Part of a small language model's weights: width 640, 1452M tokens.
MLP neurons of a small language model. Each row is named by its layer, matrix (up: input weights) and neuron, and shows model dimensions 192-319. Each number is 128 + 24 x the weight over its row's rms, rounded and kept within 0 to 255. Numbers have three digits each.
After each neuron's rows, "fires in" lists the words (lower case) most often at its 100 highest values on Wikipedia text that the model never trained on.

L6.up1128:115107073105116164152100115109120099105140130164080077132150114120145139150140142154098121092129150154130160147120146136168128112151133135134121130132124126100061084153139158181147103103111152117126124122115102127112144156219109146131118105125112167137169149165090144091120149152146122137144118113124160112153139143134152109170148157157131132121153144139154126105116071113106113107121
fires in: "to", "and", "that", "off", "with", "a"

L6.up165:137104116152143134140129146086092173116121146129130162131100126130124134119112122178156113145109129174115127147129098112097128113118146135100120119102120124136140145103121167164128134110095122098137105135102136185153129066153117137198159076133116137133133139098133147116149134119115170143121156120132080137138120120158144123108145140119139166096090098111095146114151117104093118122141
fires in: "known", "such", "located", "well", "serving", "served"

L6.up949:127118120124140101128154093114046158113142152094135170129099135171135160104093085119127108131112122139117149157089123143126136096155125114105124142119120160107139116108123163116169097114141114149132082108133098119154176153117149105101101106136106149117115113126094094134103082135150182145156150136120110146157158171095122114082123143137120094142170134113129185117113101097111138136107
fires in: "stadium", "have", "known", "party", "swing"

L3.up988:107127122084145138112139119130140081159131161105134093145114171086176118156142135124151110088125144136080075105070134122101109148129112165109114085111117115141123139155155103090127115107112174134110105105141160087112149099117130146171202139116136138108080165112118146173160123135136156142119125129060136165106156148145128120157129132117112132135096133166122137122127134143160142134097
fires in: "each", "note"

L3.up1593:127122138107168148129091104118141108073144124160124087128145124110146133165087140106168103090119162125150131135128132151123160096152124150083106139162114129113154119157180120175093116162133131116154161122105125131085122115154171187112164116125160146160096145144135119140119126107098123143141119117132144125129120179142102167174048101114126103139125130157091134099124141125128114110144
fires in: "one", "eight", "1", "ten", "5", "11"

L3.up446:118143156164142135154182104109135095131163107100105137130172112129114126189135120148164126083141195104157141112114114135128111162151137116137135135146096134096095140096137124107123165101101156140125167128135142092164139118089091083139091114161153128120085129128177102119139166129102133106126118107142118149170126122068129171103071100133112179116185151096107127159148156122150095096148
fires in: "career", "training", "return", "debut", "congress", "family"

L3.up1741:087113123122154068119085112121138155103135114114143112179103099107120170094125113146157125099074086120126141088106134097139095100123175145103181178160167122142123115106116117122137138174151111142157158088138145116144111093100136123124147169134114096103138163120138126121172156129111142133166127147091126143156151104130088128129174117142138100117130122116111126115135123149078135106067
fires in: "place", "having", "total", "thorsport", "signed", "gk"

L11.up1643:153117136147066116164066150105114134100100116168112145133144134125126138116112172153131163118142094126138132121117105153117146115134111130138099094127084117113132124117110161131118134142100131161101179167128097148144144158150158130161119140116161074127128145145128102105112108101139145141133125129104080124158119120099102118150111111137123111099111133104134163133159134152094138124102
fires in: "as", "became", "appointed", "served", "former"

L3.up473:134126095145129177122141140150102137147139139136118113128156132100139137143163130147108140152133109108141142114120126156092135075084131130129145114120137128190138149152082087152098183143112121139143135149166104150087136140132107108108145126125147128138119144140109138134135134139094160130081102087110175107110135172121134148107102097113137085110123108100075159145085170067164143133137
fires in: "place", "national", "job", "school", "degree", "special"

L3.up1875:094108163103114103130118156121106123083120114126158125087141146116117155108151140142117098130170134120123120167168175150139121094109130094170127081098127128118132097139094166155121152109163153121115111085115089128159173155127128114113155139125174134138130118174120161135132132086114127100154112142110110137120111104153106132127113119104106125142122114130102119141173114126137124145151
fires in: "not"

L3.up240:131114144145178100184127111148103144104129113132139147159137120100115094107126123117126108112107160150163144139142137142134137141156184103139107117130122134121166100135154159168123163132131107147090123157114120129142137122118134128100172129105156151125139147125181134145109136163141160125143128124121114088143163116124110143159143121130171113165093116113107133094168150142121118147147
fires in: "spain", "la", "spanish", "english", "england", "charles"

L3.up909:147161166105142111091153099106126111165158129149118162102131113168121111133154107137121144108112148108146123112137142110108123109107133108090099101089127123129097125098108129109165098176179123120127121144138144101183150130077119157152125115120084153113141108125137121114101155147131115114155124141133110148148128153139111130124105127064115107153149141119140125125100103141163133134159
fires in: "due", "according", "stated", "added", "found", "brought"

L6.up1174:135156114110127117168176122116106105125178138152124138108179118146136175125169135091149146151116132166080154143125125151112145127104127116121098144128080142132130119146106097132144123109126111111146135100121156159166123160121114149118130086109109144180100132131126139114163097114152170131108139123140126105107127130103116154137113140122175121120126136107172148122113120149102101153107
fires in: "only", "just", "place", "in", "when", "used"

L3.up851:130089142101142142064121067161130098137136120165134149116109136144121134121188104135139165087149086167160150113145142130117098111122123116106151120070103116106160159099118091136123142146141144103119109098123116126155133120151156105110139110080107143102125166092155146149108114138116143112119123099126148160071124089181105187095120152101109143119124145128108186127112144117110138142107
fires in: "a"

L3.up856:101138094134129156112122124122084144123134099090116156135143119094129165132123117133115151127134129135116128151104127120141122125150100114100143157099112139149119135137128135145124117100108119138083122126121148173098114125109127145107125156162114114071125137190142150118138153145141169113132118129131160104149143172084124133098083132185163129162135174131112138144127121111133113095142
fires in: "area", "his", "years", "life"

L6.up1043:148127095127174176154110097112119150119145083134188096102125123132101110127111114153123131119123126133122155156147113142113135116155146132128169114119104132133109148130166133123144137096124124135140155120149123147109083087120144087116129130086159123159103102158155104118122131150128148135124116154187148110086164104094139114130133120138180141148123127128160125114115156089115132142118
fires in: "for", "at", "rather", "later", "animator", "held"

L11.up720:141126137129154102126166178124146123123143164180156087128133182138136111104160125117150135118116133105095108106147118176119106163150134135127113126122140101157163175093138112115113168103149086098133126108154139146145130164119121146150082102100148162149085139154171127105103105135121144116131141199159097166132130141096152105131095139150167120100144112174095127135129155108126135136111
fires in: "a", "second", "another", "one", "this", "on"

L3.up983:158097142144118120127086132139130138156141146060125131137115137137099112123131105132126100121163093119132119140144091163131129158100104095122140172105164138120158154108130158097086091124139091146147138159100124180111139170197123093097111115110163118125112125131077142179076109155130136142131125077124139139165100120076133159121143129145109151138148097122146138150104139115139111105147
fires in: "family", "did", "narragansett", "member", "total"

L3.up1126:124152106134099121085110127159102131154151157101206148134163124125122135096160140154120117137128150150131126154147120148110126113127126095108132145133128101131160108122111145124181130165167151157106160162137144168115157132141092084153159133113138120151085096116108125116120125150084129140112163130156137080180099158119131182156127095134173132116113157118093135078136134110124141123156
fires in: "time", "eyck", "school", "job", "parents"

L3.up1821:133136111149151087096135105144126105111133188155125133135161123148157162098137086153102147117127110101158074087113089142136139140121139118118127131138161158134113141118149157098083144102114152140166137097122099115104118108143114115128080146133103085133141174088106153183139100106181112117109133133125111127081093175145113108172123120086108155117111130139124119124127124093137133134125
fires in: "home", "away", "born", "family", "mother"

L6.up1164:095131177136103130113115165165177141157109148133160142119118135127143080104108130104116163100145152150132058070116128131106137117119135134116109107148112161131159103168115155120150126158125147095092068127112105133117174105120143162119161135124146149145133130119103134140146149115114086080120123151124147131099127109153129111146151157145107129144089115115156128110115153110150109118097
fires in: "no", "one", "home", "1", "came"

L3.up293:086119167183142140124121144087124135081109066148137140107118145151127166150115086122108135125131105121114152137073127098148142143144168115123149156065160143119138088103144126179091163119126144129158169076120124162133130074179116119174155140145081134151154126152168112190112129131145156206097125113139139152152133124158104140145124106129144144115136070135139139176175110121125163127153
fires in: "known", "such", "important", "referred", "rights"

L3.up959:154098146136163143117102121091108127134109125164112130136151162141107147096095141123123109149131116131118125098131135082100149155112138142075114105121127142137108143170121104115173090156149140125113105173104137120074148147165136138135131118145164135137111106074108124129096131120142144122163148151102143142138127109110141078136109089147103123119169148099133106122177166137128144101021
fires in: "home", "time", "before", "norman", "nature", "location"

L3.up1523:127143167095142088129148161166138161152132131113140108144129125077115132090150122166199119143113157129140144131134160123130093145103125103103112117118143155147105145094092142133123141124162124138121074108111085135131128144102116129116138189146144150127141114138119142144103178103161106150188108155102125147142139114074107095123127121122132179117099122149164136152151128145100116122089
fires in: "beijing", "connecticut", "yakima", "washington", "oregon", "kendall"

L3.up786:151097166121173134157140127129153134136129098162133127106110107133093143126156142156109137101122106109100155121128133105129148114138131112141128139174170126146138108110144138172090141116110149143139076159144098179106110098069130101160141137115103109145067109123167134122103158109142128154107128147147145122132079100103104169119110123114131151109137135075134117102111134096093098100124
fires in: "when", "although", "though", "where", "while"

L3.up152:091149129152072117149129155102103121134099118141131130128126122134098102133110166116125112166171034157137134116151159125086120125120158110126120111109112152143119110153135158132118113152122099148102133136138136133159173137092114145114163150090112107149140139156105177174113149129123158144114122118088154144163160126112125101114147152106136131129098133152149124093091092124101091155113
fires in: "known", "hungarian", "canadian", "national", "mexican"

L3.up1460:156102137143103147161111153139115085133171157120148133130114166153074130147182129111146141131100106150140094135133124120133151155098132106096142162124103097114078112140093072172134116101113113126180142157103057164127100109156134186145121089096116177125127103136130134120117130121104130140116143112148120115142123092146139108179097112165139158130164114186127158116131176087119125093169
fires in: "new", "soviet"

L6.up1429:086113125157107135141140130113099134150115082112116117134112138127103133100093070111140140134065107115147107122105112096119092144070103122129126137127087133127151095093100108152066139152144143168126125083128134152130125140105139137162177189165140113133108105085132102135125168100101082113123188111083115125149140154168130120118113127118114132158092142133141161126187105109122133105139
fires in: "county", "new", "all", "district", "n", "part"

L3.up1858:149147082132139107150142180129147150134111126112130094125120150145143146110139153166160151130125129126100084143149132176090127147134150159134132144128178099143148089144164128170112115152137137151106107168131106123128107144120121123109096135139120129124094072119145107134120160109160119069176112117113107138113134120132123165094158126140136162109137115150115133132116179146145135121155
fires in: "1", "footballer", "single", "one", "composer", "cover"

L3.up1232:145109136056119157131112092181145146142128131143107094157095164128126114134105125131112104108124144110088126142187095130186109089115147159155161135109128146153162114114125115153131126123133131124133134169144092166127170186115118141130162109113122134115133119116123136155131139115131108105147119089136180103161115108134153113176102102116148171094133134116173142114141122124167131144117
fires in: "name", "code", "names", "9", "terms"

L3.up886:110128125154124086145111114120103126096168123138194085150085142159165105091110154138192091107133056157173136126146124158125108097141160158157153122072108123108154134136127120097156181164139110188154150143112116155085171115096143109144160125147156142130132139133117126122133113134086092168119127103127150122082122119111104140072158106126121099107143159128122128081137134133139117117136
fires in: "total", "hold", "best", "end", "lack", "increase"

L6.up1362:160116135121111140143161099111068081129114118117137160102121146147086116148129140151103107113109112120108097141172115128093089148109123151105108154097150117164142146065120077117153113149173134146101106145136084109146165183150100124121142090116102136144148164079117133132129124115070093123131133107069088142147121140100124132102117101183125200108099148171153155151092162118154108144158
fires in: "m", "j", "a", "p", "w", "b"

L3.up767:144137114127121105157167155116146142129141121124103086118136150126158125133098131126114122120130140109128116110111144154129141102108095141103096135104107143116165116081166118152160136126143122129105106116109189114104134106148124097131145173123162116114121090135137138134137103146101150082141143094116139120152101171124133124110099161124109130144129113141125100108168148147132117151093
fires in: "each", "different", "third", "multiple", "one", "neither"

L3.up239:141102125110091128186143131126081111113118119118064080138101106127111105144108113154096111161142164132108159162121115147151094129091137161111132119166130133085090115134130109132136125118107124142105137112124114137133103099091147132144125162124125150131115147137145115171122132138178141108108113127122120134145141148184099152125154137150115156156116141098127116098141152122142140099108
fires in: "it", "town", "district", "submarine", "trail", "county"

L3.up1133:126081097136084136110112081120131133156111117104099139112096056129120140094168157129141099149145090111145116136155165180123110148135155134142161124128111131153114159092124088127138072164123151117097142165137140113144129143123143137141120082140112089082114141079127130131127116190148109134128085142125121163157144132130089103112139088119169142134091132093126198170109182115131127084106
fires in: "for", "about", "premiered", "commissioned", "born", "arrested"

L3.up331:124154163196073107113101128114112111115131123133097167127153108106133166175110135173137117092086184127128136129134069129121130153137115151129109103103152148094163162174135133119121115156069120125167153146148152113104125116092151145169102128158130115115137122153126113140117135116076131087108100127095131108125157048117078171103162109157096109065135095097138074108145101114110121144152
fires in: "player", "s", "his", "personal"

L3.up1176:187137089165139123087134117091114115108118083209131101146136101158132151137163126129137064162139130112148118160124112119095110116139114138134116125107108121161128122172145142117118165105101140165096158107108148133089149129125177119143133162139137092168128114146117100143101108114113159141166124150152132126115136177118154135155114146135145165118123117099125102107112134123133162117153
fires in: "family", "time", "mother", "age"

L11.up35:146105108106075156141191126100119121160085109144122147107124134104143125168109157132119182122139114145141132129114109158098115156104139151102113104118131165142115112127163152179173155116100104111123145122099128141089155129108087126130147149128138114126150115188088106128075129105120137139078121091197100146132152082113123082071130102142136080120126152117107114119151114139103090114154
fires in: "to", "can", "that", "we"

L3.up1171:132109128088129146128133174093128172130111098139090100150126134091106098168105168169145154154127163133128144134144144102155106123128174129112152128135068151134108143190134130113130142117103164133144153139140133146137086080107170125140156140123109102160109128122109127133166161117154144136141105149150118105149135113154122129131121129123096150169143116109118125099134120149122117143166
fires in: "tour", "win", "champion", "album", "promotion", "medal"

L3.up1117:097129146130139110096172145131145146160100115151136152156140134135120172149122085123096136167129206094113126176153114163091111124144115141113073097126086117125103107132137111091151114142105102143141115150108140116151106157091094119083126147105118145136155126145120146140155125117124137129136095131114136130129142077111088128138118084134129110129140135119132139110138128172131115127155
fires in: "game", "market", "festival", "games", "election"

L3.up304:148135099113096143153147130082083088085130171120126097136174126140146126121138112188162103112134177153137097128135142152070112131119154120155099127090143147122126142144137105172096127119124111142166124136099133114132125136188106122144085120113099119118117086097132110100136146128146142108178151118113109106125144098111139102092142115118134125111158137170142140142131097157123130133119
fires in: "one", "canadian", "half"

L3.up1719:169099140119142118128138090122153126170115110135118127140128116180109127120099110110156138124132166139120123095126127130125138130139150139130125124104136140110119149172090130153107141186124134128117141132073131142127126139127151115104120136092145123145149131157139103111089185101131120152107148092069132117126109124140145094114143069145105134161137151117104100104159140117108146156087
fires in: "african", "leptalpheus", "japanese", "macquart", "ajax", "cat"

L3.up1308:139116133089089086145134111131147164161171117120144126120107112131114174115104151163155078160197151110094159102124104195132139145098169102139131131142119135111134124118120141125072170115100077100115166144125128184179129152109118155073154091126146104147165160102087151134155134148137151122162132174132134134132140098131131131165119102135150126115115114128079113097092105110099106106117
fires in: "for", "china", "directed", "f"